Weights of a small transformer language model.
Size: 13 layers, width 192, 9 heads of 32, MLP 512 SwiGLU, vocabulary 4096, 8.3M parameters.
Architecture: biases on query, key and value, attention and MLP in parallel.
Training: a variant of Adam for these matrices, 8667 steps.
MLP neurons of a small language model. Each row is named by its layer, matrix (gate and up: input weights) and neuron, and shows model dimensions 32-127. Each number is 128 + 24 x the weight over its row's rms, rounded and kept within 0 to 255. Numbers have three digits each. A neuron's up and down rows have the sign that makes its largest values positive.
Before each neuron's rows, "fires in" lists the words (lower case) most often at its 100 highest values on Wikipedia text that the model never trained on.

fires in: "area", "systems", "units", "teams", "countries"
L5.gate231:100133135174142110146105113157125130185142149121154148173124068083117137102146140125119068146113129157157142136090114126153144130154096148140113168116118150116083098151123122114137137135097161111112112179133127129095139156142096113129144138182138131126105144126155140087170135146139148146
L5.up231:143101150156103109135080139140125134173145139114119165153107083089100154115137138127124107103117140173181133176107136190141143104145079154129100133111132135124079100165135123091124142149104110118128118161105133139110152138133084123104130146145114155134103134151172137113115101125103147143

fires in: "and", "touchdown", "relatively", "connor"
L10.gate420:140114117121118152133120148103134111120138165088151116141151128094160124119085145094084122132124089143106120142138140120185127091130121140096130164091139105088112115092168140117100112138159081143102117136118131132142124126116130104149141129159151125122088137140104115113129096110137150108
L10.up420:089105106151124089136095131111111126107144169167140145116128107151119098096173110106099120099103135163160097118127161137140153115114154126117128143142133130111131123096116106174128144140117168131128101153079145091153114091134155173112095153104140106164093101143136082090137097139131139140

fires in: "japan", "england", "17", "toyota", "dakota", "georgia"
L2.gate29:101103139135147142116131121130129094126135129126122165127124097154142144096126131136166116093135149185130111167156173123118113107102100159114153136125133115134124115142104081146163139138129133178139132145073133092136119120134141180149147141149130127114146100167129102140120072112118089158
L2.up29:074060128121107127170130151096155158142130107123178139169098142092134153153124097140133098112123115142155118115096153088118124129137160136131177108112124144168195129143107128120123149131129123107156119140119088168141138154134138150106099135145104134112177103165149169162096125155087115107

fires in: "other", "eight", "united", "lieutenant", "cincinnati", "several"
L2.gate402:094116093139153166126132120101108136152137130140118079134126122096137126111130112116090106143097117134123156138158162178134144175120118113124118148074176137102141118142181126167113143131140140163153071171119160128135090144111116167162116120130133127125132097162137128100188111119162124134
L2.up402:092118159146149112152174103123112137097160172098108145144160124139120184124179142148148149145142130128151085149140140097104125130102157148155122161112144123107147124094112148144126115116146184113119133104112135137114080127094149110168172098128153084162134133093134118105112128100092117178

fires in: "college", "school", "buildings", "healthcare", "administration", "city"
L2.gate400:134108142080112106089112146127134109111117112151154151152092149146121105121098106135116190134133104092112133145102121157118156096129141120153148165170138118140133102115179098145113046170147124129101135121150137128127077126116148131081128133129099118121136132136133158145115123103137097131
L2.up400:110121131130147151126110154133142147132134104123142090117120133066155120153153127161139130137169137137107129064138114109097131133139117125120103165123151146124127111169125114095117126136077116082124145130118136096142123122111155202146125138137133126156121103125108128171118127154134134091

fires in: "no", "feature"
L3.gate191:135134148145151115121137094125135105131143113115132101126143156130177116159149114168116138118114122126077167076091119091130122204139129102111167154122139139101137157139103138130116085131117132132145139175188200132141144139132136102113136107104128127144113163112109094120080134142140150135
L3.up191:108105153158140096104130078117118109116133103140130111119138113098143099142099134094099137102117124126146134108112106159135091145133103104107077108159110161137142079171125120157159104126156190114104131165142146137112121122150112121097141111154126112146099150069117108147120155127094152096

fires in: "no", "w", "small", "detroit", "wellington"
L7.gate152:127107154181089091129109111124128137130128114107191099117119148136088136148164127131110124132111147123105121141123152108091095154123159087133132135102135096121113139146131149153147086127134142138144151175148128118135158134128145119145094126146130116109156136114118138098179123139120125130
L7.up152:143094158104154087082129148158159126110187108146109127139110116119136100117112177095082142118146119109143136136133156116129129138081136127115144128147139077094128098089172131150099088128139198154120150161129124089148138111136157076143136133131114129144146163100118102111114140090141106104

fires in: "cup", "apps", "round", "end", "ahead", "year"
L3.gate84:117101112117101160145097155118071110149162131109114140134097100183125191139106127152124121121158190105128121128154078137078182144121131175138117128132115114083133135087109123132110125122116057123104095158133110141111136116147131121127123087117096131112125079124144140112119183137178148119
L3.up84:129132122159142175141115155121116128181140088138133145144131152129127177143112144130125129137107161119116097153158145115133131116122153105140133133114129082094162098134145102116128124156087102133109094121155103080135148116161151140137149132144120154151113067102160131108128130167123139142

fires in: "site", "century", "career", "events", "himself"
L3.gate40:115146119157121147149122119099151115126110110134097117177129140091125136076142145109114103127139145143142107103142136160087136132152086118091108118048092091173136108142125131127134106128165101127107113121118125129109115137100143079130171130126155116136106132096071117103122128163102106160
L3.up40:168116121115148112174134124116115086097118124142129154168148116099141156100132139100106129148122144145133144115115157136143109100108101110145142129164127171145152100186102103137120135094107100103099133109140126140114061189139149144118114130168148166149115116131065106107139141147146137121

fires in: "institute", "award", "league", "association", "party", "center"
L2.gate298:107128134140128062138137139105145135106117135123125150127133085111135114167196127106142136131123161134128101108115130113124103099096122145135136119116110126081096126186134165138177149152128142089099134093111158112128145146167098170083130129058148093141129102115107168138153111129154165115
L2.up298:091094081118112103145117131119117137104147102153155128088146152140161150074151124117128154113124123123114135156135163163151098095141125130138130146118151111123075145119095083107105088130165153120106161164123079110118148113070102087131154114117138150116117108163121161128134126127130137133

fires in: "al", "almost", "always", "alone"
L3.gate370:130140097141142137077161130091109119138196101092117127135154121108149134127127145118157153145128128090110129137114158103145108130087155113139103123108072133169151095112098125130145113112120137127110154127116133119126149133077161162162162134159145166117134097111092098104104126112125124131
L3.up370:170112134146083156119105112144130118142120144172176134128136093123108144085140121160080113136107077124148194151123146117154165122138162166107124105128133140129116115154109132142137159130148162101156115143109090138117125103116116192152150121112148091111149116104093134092102134123116136107

fires in: "population", "size", "society", "composition", "nature", "qualification"
L3.gate418:118100107156122127143111130148126141096153129192144102114136103172152150126189122146132129120154133115115169111125101140099108122134131078114114156152157104125087158121110092111100134127131102081140101159083130090108121156133150130144100137128114041101113141165158105103163123160136115135
L3.up418:127116120131111063130111105115128137134140129104184137136084117084143143131104092127122129130177113139145155152121091162087135132147110119099109131114136186092067110107155169113115094105103138121126097135162140114125088125170148113106094118126122095142128116073117110118141124163128170123

fires in: "when", "still", "never", "interview", "treated", "meanwhile"
L2.gate73:151131161101118130098130116153124122142123136117137125131115119089117130150135135094117131117092135108180120136127119095087133102103115108159093115135155144120143150090134115155158135159152148229126108075105132126122154111083147137105154168093104129117150153126148125099155130132163096139
L2.up73:168089136129115129091179104133150135129125117143111149136108131145148132167157158147106101128106162147115152096105155113124136147155090145142126159104097121113106101144121118154160157159118174156134115166143158125108167133106136127112189101138104149094156095094132132109109071071195191102

fires in: "called", "same", "known", "named", "gave", "described"
L2.gate26:133085106081130141178106145091181153113177109103094123125101126191124167150100141077101119130114092139156150182110142104144112122152188135124111091135106107153156096086128108092147142126127137151152122079146086125147103145137148104154130092072131126141110148165087126126136125085134078155
L2.up26:146131142142172105182098116113160129112120101115135104118151135121153115135073170082139139083124115125080151109146138124114143155098118124135157124123119131132156109126113107120129122157092083118151117115199190136128128121148095143133119113154144124129103163122135123140100125135146106138

fires in: "built", "designed", "founded", "sold", "developed", "soldiers"
L2.gate394:146082133127115108121089123119157146109137182148108093110093146114152138070162153165151153106147140136100115145097097116112149160152133171131171120123129155099132119072121141112122168135108125149117126126140132084117129126178149131114140083132130154153104119142103134097141159141115122159
L2.up394:122141105080105125099117140128144102144148119184119150141153156104100125109106163153124122151163118139155162099086114116160163125144104159133105151120120087077110122163144107148106136107111098127122112177141129119111110132148135108111113102150095121146076101134105118116140142129216166117

fires in: "announced", "said", "considered", "found", "not", "installed"
L8.gate228:125123135154167133131125100128117103145120121139138117134135090128119170135124170122149144142117159145118113133069159102108142138107134142144117099148118159116126121107163114170089107118141158139192112161092127154141156137171125124166120086152091143101112156145131144125148148122145110108
L8.up228:126128108111139106124133154131130147095134104122152109098121097070125143095112146176109128150127125097156110095129086116117146135153120169128091147155126142088094132104106110125131158164108082157097115166120166186175116098112115124082168124103146130146119107123126118141145112174137186110

fires in: "included", "king", "men", "apollo", "kingman", "produced"
L2.gate247:156144184138130127150125125158166125136132111152147133120115132155114143167149103125100120114098119091157130132120139105085124137137117147109083152145122152075137141115135157113116186111123143158126112106136170102131140150116086175125181110103110144089143151089142138122109079162139081157
L2.up247:119119147131108068113087148106122151116122182214149131121101109087133099147108110127130136117116127139157151148140145134131133152139147131150088125121129164161075150109151145125132121113132128161137153103161133125151120148089132138160157100134121125116162140137144168122168127138156155143

fires in: "went", "left", "moved", "elected", "promoted"
L3.gate399:199116160143141056174081121148135164119136142103121128120129142110114154120147069086145112089156107153126143167116164105113144150106146106103133138140117133118127134148101140139142148130202115153117131105139094133107134111163132109109142180121170119110118152106121115124133088116161115057
L3.up399:116136085130156110125129109153109120148166149121127174085144149123067114108096137160114106152108166140134113136077081148097114148127128121161153140082135100127074105112163099144136146113120078103128126129135160109141193131128099132106148128105138099109119180141112124130126124116165139101

fires in: "site", "section", "station", "village", "name", "company"
L3.gate132:146147111124097115129125123148111179141118104158140144153080124117092171137136116134117125129127142122133134128108136151122115081100099123133148079151092130087141132158177107171085092139116159117094103152142099116145129165142139126122087109135127148155097107120118154089119134135153137099
L3.up132:111122115120109137156104099128082168074156123106135154191111111114148168114086123126145121143117128124139151088136138183127108090143113124141142118127116185176112097161144126126101110144134109102078130158152143117122147145130102144106097170174102158102087100110111154111133129130163159124

fires in: "and", "utc", "finish"
L8.gate51:124102084128128114158147136102113127110108111126131169138115121132119175136120103092079138115149080123119130164141127141028112134138139107106124160125110126120101159136114082146136132107137103149136156149100150117153115116116095147161126113122131120147121109084150113143125136134153157106
L8.up51:101084119143122117139155154095095125153062133146155110120128137169134160117127077128109116122141109096137115187151107176095121139147145122105116109150142089144142180175114151153117142145100120119126172163134132126130120062137140156102113122101148103162114078091112166151133124131129136130

fires in: "no", "kanter", "sun", "huanghai", "kanu"
L2.gate267:143131111132143105110114130096149126108139121112134143124154141116096139126158152131118121073123098136095139125127163134153110189136142120115123119155130112147092181139082117166105147139131115150146110154112130151136124145110116103148123110115149104121152183151088122093158150149109129118
L2.up267:165099123163126169127132146156131125092097096161085147118153135088138091144083150101163152125141149114149180163121142161125128130131105167172105135161122165120146151109103153112136129074165172137115155153124073139100176124140120141106107142145111155128130123157127129101125115106113120175

fires in: "e", "w", "ukraine", "ohio", "zodiac", "pennsylvania"
L8.gate176:163133142109126133149136110132121132135125104134126183167064093145150115140137136155118100113108107138100102128104135150154139101160112121171132139138090175144102162120195117128123140123137136110137168163118106118140109151100143125133107155124145127109135136137125145145120177132099122120
L8.up176:129160128125120114159153134130119158108137070133168157107109120117122147141148122131113144147124119134109124105134139121162051147105142120120170111166097113134126084138098061142122088141151147115114127141148146157113139164142151136134166146121098136157086146119144122134137111126152147116

fires in: "is", "located", "part", "most"
L7.gate374:155125090091113129142099102090144118127158089102153141109107131128133111101099159093147121119134132128088143143173140113141094128132145135183088199094101088116085132129150083135102111141110159160103137142121164111112138156106113127155189139124093140166132105104131119150158096146163106176
L7.up374:153105102125155139119091134142119108114137149145128093097145064107113153141085126137142149120104084110108165104156117159106145143126125110164122140115182140109134153118160121139176120128153107149091126108096095127177107170084124123086139167158143101135134106135116113120147160123127138127

fires in: "released", "known", "published", "1", "magazine", "you"
L2.gate109:101096119137119127121075100114127135098156162109119123153116134127099157110149125154107148168157158078128132133122121114124149129167122134159134118120120144099134109141126131144095147150136154135169147143161139126104094159194117134158171114132136139110096079181097133104119116131094159102
L2.up109:121108127156104077128156114115152171119141143136155091148147096117148131103128137148146149166150132121100164167133154154119117116146123122133134110097110131106145142131088129168142121087153117155117166158138135142135130107157149177145149169113125157122148136188104140092155089129099155086